Weights of a small GPT-style language model, trained from scratch on English Wikipedia: biases, attention and MLP in parallel.
MLP neurons of a small language model. Each row is named by its layer, matrix (up: input weights) and neuron, and shows model dimensions 160-255. Each number is 128 + 32 x the weight over its row's rms, rounded and kept within 0 to 255.
Before each neuron's rows, "fires on" lists the tokens most often at its 100 highest values on Wikipedia text that the model never trained on; "fires after" lists the tokens most often just before its 100 highest values on Wikipedia text that the model never trained on.

fires on: "c", "b", "s", "p", "th", "er"
fires after: "is ", "was ", "were ", "are ", "ly ", "be "
L6.up344 [118 105 138 114 111  76 153 150 173 120 167 144 169 132 154 107 137 159 119 133  77  88 145 132 120 101 118 176 166 152 157 100 126  94 141 157 142 147 147 175 117 113 182 175 123 119 139  61 156 115 134 118 169 166  97 104 135 113 149 158 118 116 136 135 116 136 165 152 121 104 142 125  55 109 155 181  80 113 115 160 195 100 111 141 142 163 172  80 142  67  92 138 161 127 137 160]

fires on: "l", "or", "ell", "fl", "el"
fires after: "in", "f", "av", "igh", "F"
L5.up51 [ 79 147 146 146 210 160 133 154 196  87 152 166 153 115 133 122 205 115 139 159  99  85 111 149  92 131 155 170  94 132 166 130 131 143 165  45 115 131  98 128 143 160 116 126 166 125 130 146 135 160 171 152 183 163 101 141 108 112 111 101  60  72 219  66 112 118 130 104 124 136 218 128 162  76 175  79 112 141 114 129 116 116 185  98 157 104 128 143 130 115 105 135  95  96 131 119]

fires on: "\n", "am", "of "
fires after: "|", "ex", "Di"
L5.up499 [105 142 196 143 182 117 152 108 192 129 137 135 150  84 162 127 162 130 111 197 152  99  68 145 123  82  69 132 154 177  99 100 108 120 151   5 129 121 145  96 150 179 122 114 113 120 164  60 137 191 175  86 102 116 113 113 178 137 170 128 122 109 177 162 132 148 151 126  91 108 190 126 118 109 116  97  99 135 114 139 171 161 177  95 113 201 108 147 131 143 105 113 173 114  65 146]

fires on: "- ", "= ", "ame ", "to ", "==="
fires after: "\n", "\n\n", "bec", "ed "
L5.up592 [126 122 143 121 113 147 135  69 129 149  90 107 112 102 128 135 194 154  92 164 120 128 186 127 141 126 172 163 175 133 118 127  91 152  94  98 154 193 136 109  96 155  72 149 125 179 181 108 139 147 100  74 138  93 133 116 152  73 130 121 169 139 121 130 143  84 140  82 133 151 139 199 111 186 114 122  88 130 104 149 169 157 177 153 125 167 128  66 126 130  83  56 140  67 168 162]

fires on: "c", "es", "s", "des", "res", "al"
fires after: "D", "Ac", "con", "A", "Con", "He"
L6.up286 [ 47  66 134 121 127 179 116 108 116 120 145 164 158  39 155  54  72 124 134 101 110 125 137 139 113 163 121 119 154 166 133 132  99 148 115 104 127 170 115 143 133 153 123 152 101 134 141  95 105 127 116 145  95 103 150 121 137  88 155 118 107 123 169 147  88 112 118 136 187 149 147 119 139  92 150 181 145  91  77 164  95 136 145 144 146 178  92 134 146 194 126 131 159 134 106  98]

fires on: "t ", "ed ", "and", "one ", "ated ", "5 "
fires after: "st", "et", "er", "ot", "ber"
L2.up855 [127 124 150  67 178 172 106 154 136 130 126 104 194 161 193 101 178 109 148 129  91 184  96  87 117 141 128 142 204 126 157 106 156  84 106 132 118 165 165 145  85  97 149 186 109 123 178 167 114 121 126 168 145 136  83 110 147 129 157 125 100 162  71  58 115 144 145 119 112 160  96 137 162 147 168 140  69  86 135 126 134 139  74 105 111 106 157 123  85 154 101 147 139  92 121 155]

fires on: "os", "oot", "er", "com", "care", "th"
fires after: "ch", "f", "me", "cl", "l", "to "
L6.up8 [117  74 142  78 112 127 133  95 116 139 204 117 136 125 190 179 143 189 147 171 117 109  89 112 135  89 193 134 134 140  69 142 113 138 184 167 109  90 162  84 101  55 112 105  94  89 126  76 119  84 121 155 132 165 112 123 115 131 140 104 119 129 120 227 132 150  85  95 190 148 119 190 108 145 168  92  89 128 136 100  99 181 155 142 136 131 120 147 117 146 140  92 124 152 107 143]

fires on: "ot", "te", "est", "u", "th", "ul"
fires after: "n", "W", "or", "man", "w", "r"
L8.up715 [127 155 151 160  65 150 121 116  98 129 169 140 140 116 123 155 133 144  83 187 186  87 109 129 132  67 140 142 201 187 136  95 130 106 133 100 154 122  98  63  99 171  88 128 130 125 184 136 108 172  97  62 161 152 120 125  70 109 131 106 146  83 138 136  78 106 167 151 176 138 148 231 100 109 153 146 112 162 132 129 105  94 167 135 109 134 157 146 126 122  94 122  86 134  88 120]

fires on: "th", "pr", "en", "s"
fires after: "or", "ou", "w", "Nor"
L8.up709 [177 103 139  84 164 153  96 137 164 128 151 129 143 142 104 112 145 162 101 131 186 138 118  69 162  93 132 152 124 167 115  94 210 153  86 112 159  98 110  84  79  90 110 149 116  95 156 122 116 112  76 121 134 142 133  93 158  88 107 116 145  96 166 159 138 148 119 115 184 108 123 157  93 109 116 145 153 146 150  94  67 118 130 154  65 140 139 130 140 120 124 142 114 147 112  63]

fires on: "a", "s", "2", "4", "a ", "8"
fires after: "201", "year", "are", "at", "Americ", "l"
L7.up621 [176  88  69 126 145 102  79 145 115 116 114 177 158 106 153 133 133 136 156 164  82 177 117  63 123 107  88 177 126 203  88 112 128  93 165  87 126  88 104  73 133 120  69 106  62 104  88 104 138 163 169 143 183  69 124 142 173 166 145 160 156 123 117  65 140 137 166 167 125 123 140 106 105 107 153 106 131 143 120 159 129 152 120 141 127 165 167 113 155 136 146 130 116 175  99 149]

fires on: "z", "ch", "and", "re", "n", "we"
fires after: "S", "s", "g", "b", "w"
L8.up979 [131 145 124 114 151  68 158  97 112 124 115  97 153 148 197 110  95 109 125 122 181  88 109 122  82 116 174  72 144 121 115 148 155 168 133 160 100 177 195 144 126  62  60 133  80 145 175 107 144  92 167 138  99 105 142 159 123 101 185 138 162 102 172 139 150 116 116 161 142 135  81 161 120 138 143 102  67 123 143 101 148  98 139 160 125 117 156 116  98 147  87 211 131 148  84 117]

fires on: "ound ", "ish", "ud", "li", "age ", "ty"
fires after: "f", "st", "ill", "ar", "Coun", "B"
L2.up716 [ 73 148 139  97 150 157 148 110 132 142 121 146 134 132 177 117 180 161  84 169 147 220 134 130 103 115 145 136 129  92 112 128 124 133 101  94 171 169 175 127 138 147 133 145  69 123  93 174  65 140  95 125 143  88 125 161 126 161 112  64  88 140 170 154 130 116 135 112 116  99 136 109 143 164 189 177  76 110 181 148 183 139  66 110 154 125 176  77 163 120 173 142 126 112 132 160]

fires on: "ad", "a ", "ian ", " "
fires after: "Can", "ad", "in ", "| ", "al", "In "
L2.up604 [131  94 165 169 105 193 151 157 134  95  56 107 152  86 174 145  71 163  71  76 111 164 162 147 136 160 215  73 160 179 134 148 146 159 102 162  91 153 156 152 113 117 175 149 134  66 118 156 161 191  65 131  99 149 119 101 180 111 145 131 173  75 115 161 143 122  76 128 180 134 159 146 105 143 123 158 144 102 126 167 148 160 140 104 153 137 131 122 123 157 102  89 156  99 135 104]

fires on: " ", "te", "ed", "e", "x", "org"
fires after: "| ", "the ", "(", "was "
L7.up190 [146 171 160 168 181 162 161  86 106 129 122 131  93 142  90 115 169 142  95 161 195 102 143 127 154 101 113 110 155 131  86 112 128 100 144  99 131 144  53 150  95 126 121 169 151  77 170  81 115 127  95 134 114 161  74 158 125 125 117 122 149  95 150 115 159 131 128 119 133  73 164 135 126 122 121 159  91 148 120 156 186 101 162 132 163 153 123  79 132  97 134  70 220 136  88 156]

fires on: "en ", "ig", "en", "19"
fires after: "| ", "F", "Fr", "t", "On ", "ev"
L2.up477 [114  75 161 124 127 174 122 135 158 123  65 134 121  69 158  66 164  94 167 142 170 104 163 116  72 140 148 103 151 167 159 167 189 138 116 122  94 216 171 119  49 167 137 104 110 150 115 145 161 145 121 111 140 121 177 102 122 139 103 135 167 122 125  99 135 167 110 143 183 158 124 163 133 170 102 109 119 143 108 141 187 146  86 116 120 100 110 143 133 112 120  99 123 143 143 101]

fires on: "y", "ond", "Joh", "is"
fires after: "L", "Mar", "ed", ", ", "ar", "Br"
L7.up456 [122 108 133  81 169 176 128 139 174 137  97 158  97 113 108 106 101 121 133 103 150  99 105  86 109 126 128 111 152 162 127 144 166 138 160 139 142 136 144 138  99 153 176 137 135 155 104  86 168 144 115 131 152  81 115 115 116  81 126 144 152 130 152 129 155 149 187 197 148 103 182 138  79 120 150 184 177 151 160 126 110 133  85 108 156 134 139 147  92 124 179 131 163 133  57 151]

fires on: "r", "ar", "or ", "am", "l", "por"
fires after: "D", "sup", "Car", "ad", "J", "R"
L2.up916 [114 212 115 131 149 139 110 116 148  81 103 152  92 137 103 115 115 116 109  97 133 108 169 100  59 152 198 144 134 131  49 130 105 176  85 143 154 144 121 114 173  61 114 129 128 139  91 146 146 120 114 102  75 153 144  87 177 140 230 112 146 122 146 153 164  83 117 170 185 124 119 116  83 137 181 150 121 164 175 151  92  73 140 106 203 109  54 145 144  89 132  96 177 114 110 114]

fires on: "f", "l", "b", "g", "am", "app"
fires after: "O", "ex", "Or", "U", "de"
L2.up917 [151 109 137 101 134 111 108  92 173  83 115 182 140 106 116 117 180 141 130 148  96 114  78 147 107  92  92 104 165 149 149  88  68 178 167  70 117 148 100 149  89 138  99  86 155 129 184 164 205 135 142 108  54 117 164 104 193 143 144 168  64 220 135 193 175 136 143 140 104 162 159 133 150 123  92 110  96 202  79 140 122 132 131 152 113 146 108 147 140 137 110 104 150 130  82 112]

fires on: "is", "pl", "r", "ir", "ti", "en"
fires after: "pr", "c", "i", "a", "er", "en"
L6.up313 [102  97 158 122 137 100 105 145  77 150 149 113 151 154 144 110 171 132 124 144 111  65  86 147 168  97 191 160 115 131 159 156 118 150 143 149 117 145 102 100 132 101 133 142 159  98 162 124 172  87 119  92 113 231 141 133 175 183  69  99 165  43 122 107 102 142 118 132 124 135 120 144  94  64 101 136 112 135 123 110 172 116 135 167  86 161 131  81 143  97 112 137 158  82 154 143]

fires on: "qu", "t ", "an ", "il", "ain", "re"
fires after: "S", "Ar", "ar"
L2.up623 [181 108 117 126 107 196 114 117 124  66  68  86 159 108 170 144 160 113 107 146 204 145 150  83  72 117 142 148 188  97  93  91 167 211 118 145 132 190 115 155 101 105 167 149  85 105 216 147  72 159  82 151 132 105 117 115 122  97 139  84 126 181 149 124 136 136 132 152  96 124 152 169  60 161 120 171 138 140 132 117 150 150 168  98 159 110 151  83  85  94 129 152 124 111 192 153]

fires on: "s", " ", "r", "a"
fires after: "was ", "| ", "(", "and ", "ally ", "been "
L5.up142 [150 100 113 145 168 120 174 151 152 153 129 143 121 128 130 166 133 160 142 140 157 135 143 113 127 111 101 156 126 156 117 127  73 161 114 105 169  90  61 143 120 121 202 135 103 132 178 101 154 141 100 176 103 151 104 131 141 159 157 147 106 160 153 113 143 186 106 141 160 119 189 196 100 139 246 120  86 138 155 140 160 123 143 117 166 120 133 104 128 108  92  61 116 135 104 166]

fires on: "il", "ail", "ar", "es", "ain", "August "
fires after: "Ph", "R", "D"
L2.up325 [108 123 153 114 118 206  98  91 166 127  98 155 143  93  84  88 130 114 143 122  84 142 132 153  78 145 120 111 140 164  80 136 100 126 137  95 157 185 192 103 156  83 183 100 155  85 137 139 172 161 110 123  99 151 127 129  86 138 154 115  72 113 104 134 160 118  81 173 182 157 187 155 140 187 139 157 156 163 169 155  68 128 128 153 158  94 151 119 114 110  96 152 143  87 120 114]

fires on: "- ", "\n\n", "the ", "| ", "= "
fires after: "\n", ";", ".", "of ", ")", "\n\n"
L6.up711 [ 97 129 108  99 170 142 150  58 169 120 126  90 127 109 144 129 146 145 108 114  91  31 123 177 141 153 162 189 170 111 185 102 155 143 103  86 134 170 176  98  72 179 127 133 183 159 240 147 113 179 144  96 117 154 171 139 183 104  98 130 160  97 124 113 130 156 101 106 138 135 131 179  83 158 137 137 122 139 159 125 181 170 136 160 117 142  72 127 118 113  98 104 136  71 131 167]

fires on: "en ", "er ", "a ", "l "
fires after: "ev", "th", "Wh", "t", "On "
L2.up1017 [135 158 121 112 145  75 105 123 143 102 130 142 153 120 149 117 135 122 190 173 167 152 170 108 117 101 175 142  99 148 114 155 178 138  84 155 109 148 127 142  80 138 133 138 125 197  86 106 144 205  88 152 147 118 109  55 148 125  80 151 153 111 123 166 162 185 138 130 106 122 169 182 115 140 104  87  63 178 102 142 186 112 134 103 131  85  74 126 161  72 131 160 127 110  89 128]